python train.py --init_std_o=0.0 --decay_shape="pow" --final_lr_fraction=0.0 --steps=11239
MLP neurons of a small language model. Each row is named by its layer, matrix (down: output weights) and neuron, and shows model dimensions 304-431. Each number is 128 + 24 x the weight over its row's rms, rounded and kept within 0 to 255. Numbers have three digits each. A neuron's up and down rows have the sign that makes its largest values positive.
After each neuron's rows, "raises" lists the tokens whose logits its output raises most directly, leaving later layers aside.

L3.down96:110129104142155178148092127157111063133138102120094133134089155088094097136079100158114135139127105145172149110168111110139140117115110136142071174167085116095096085110108089133134099161102153099124140096123164162136124077136155106140111126103129148130104112114135138090170137170120113131153135120101097113116160158127087152137164149120123150117096148101144135119085131150147106117097
raises: "g", "au", "hes", "omb", "ust"

L9.down9:098118141121133127101072109146108116117122128140090110135097082142104144083000157180148119107114135126161041168128121147123100089102104186115101087117111115143155132146121124100097160112144093165121153152138080124124144152102157147104141140158087142138144153131141132119144162123126168155087141125125139139132133125120124111140131141106124135152141093127110148172138049125135149119153
raises: " by", " with", " since", " in", " from"

L3.down41:110106136098119130137153136150131105098115146161093104130148131098140115116096159170083073135133072110141145091146156058095150138105138147159162161154134120141126126137134121148141109122147133119096113147098143163109125133159177112131148136133152143144129080131150125122085156159139121120119139162108135129170135134095122157095173136102117135157156112124072136122167161074175106133161
raises: ",", " (", " ", ")", "."

L7.down1233:163134069183127114115190140133137111113113135131135109136130098115149157128113128128129123105138175147106138117122116143133150136083171191123130163146174127143124110140106146140113162118153110109092151106167177165136123105106121112144148155169129081114139149129109129136167099135149132167130123155112119128148155130138130124172125095094160149126095135202109156096128095132161114143120
raises: "y", "ym", "yn", "m", "ero"

L8.down547:129129104139159122120154132113089110105124097109146098129105148173140088131110119095107108112105160136132090214167143124128154162104147114112167139125160149099093125083145142099149121091166149163149107152127149113140139075105119083146137128122123114162150163125106123163150164136137103125090116127123130116136101154093141103141110112119130090154134148122105125134147155138127116164124
raises: "hin", "ina", "inal", " progress", "ikh"

L9.down915:127073116105123109117141111141143123106113103167101119133108104166134115121076110153104119111120164106106113094124113140135102129175107126146177104127126121102189117096152122115096108110107081106100151104157070140138134168133145123090103128133149094098090140095096087085165146148156166128118134107078130161126130110134108111143108088123104100140117106125148125152062100154139110137126
raises: " king", " Queen", " King", " rulers", " Lord"

L10.down851:123148124123065102109144123134146116122138114145111142115168168141127130165070124150139157130141128156124142109143150130138137099129159128117129127118156147118103123164106140131117105155119122103088143155100158124114137144106105154117075169109096111147166106106147157142133110146087103110129114163166163132112139148141180119185146146127129132106137109139074150098109144122129086144104
raises: " it", " these", " his", " this", " those"

L10.down717:083175154114113146123138128107131116094114098133084124125130160101121119135127066180142144162155120092134135113126122097141143127104157161191128125110106157138152119135135147146131156095116157130086173096134159122138210118162124123159163128106128119128171169132133091112146131123154107156133106087168126175139076173131117098145110115131107152148145121148077173122105106140095129112102
raises: " mind", " attendance", "x", " it", "ural"

L7.down562:105118152127117106128139159131100118176131165101097141140136125140112117143096090137127087079117142116144128119105162180149130158108123113150121129127146109096151116165127140151078123170075116126128123131149120158118111094087126133108113125150099131122127155159105118123172144128099079161135125101128122158139130128152158166139128155108108168167126112128113161173125129107107171121103
raises: "s", " animation", " scores", " films", " anim"

L10.down412:118116152124146123139109137127108149140092151152135125091139126084153140123114135146132155125096163147097130131098097115143156104145118092139120174108134153150161155118179117126133124119132158170159185176147144130118162151110143140112162135154141130091140173124091096164085126159141118110135130160141111126114093099112119142127075099133150137090160183094109133125140102150145122147122
raises: "qu", "que", "ze", "lin", "ritic"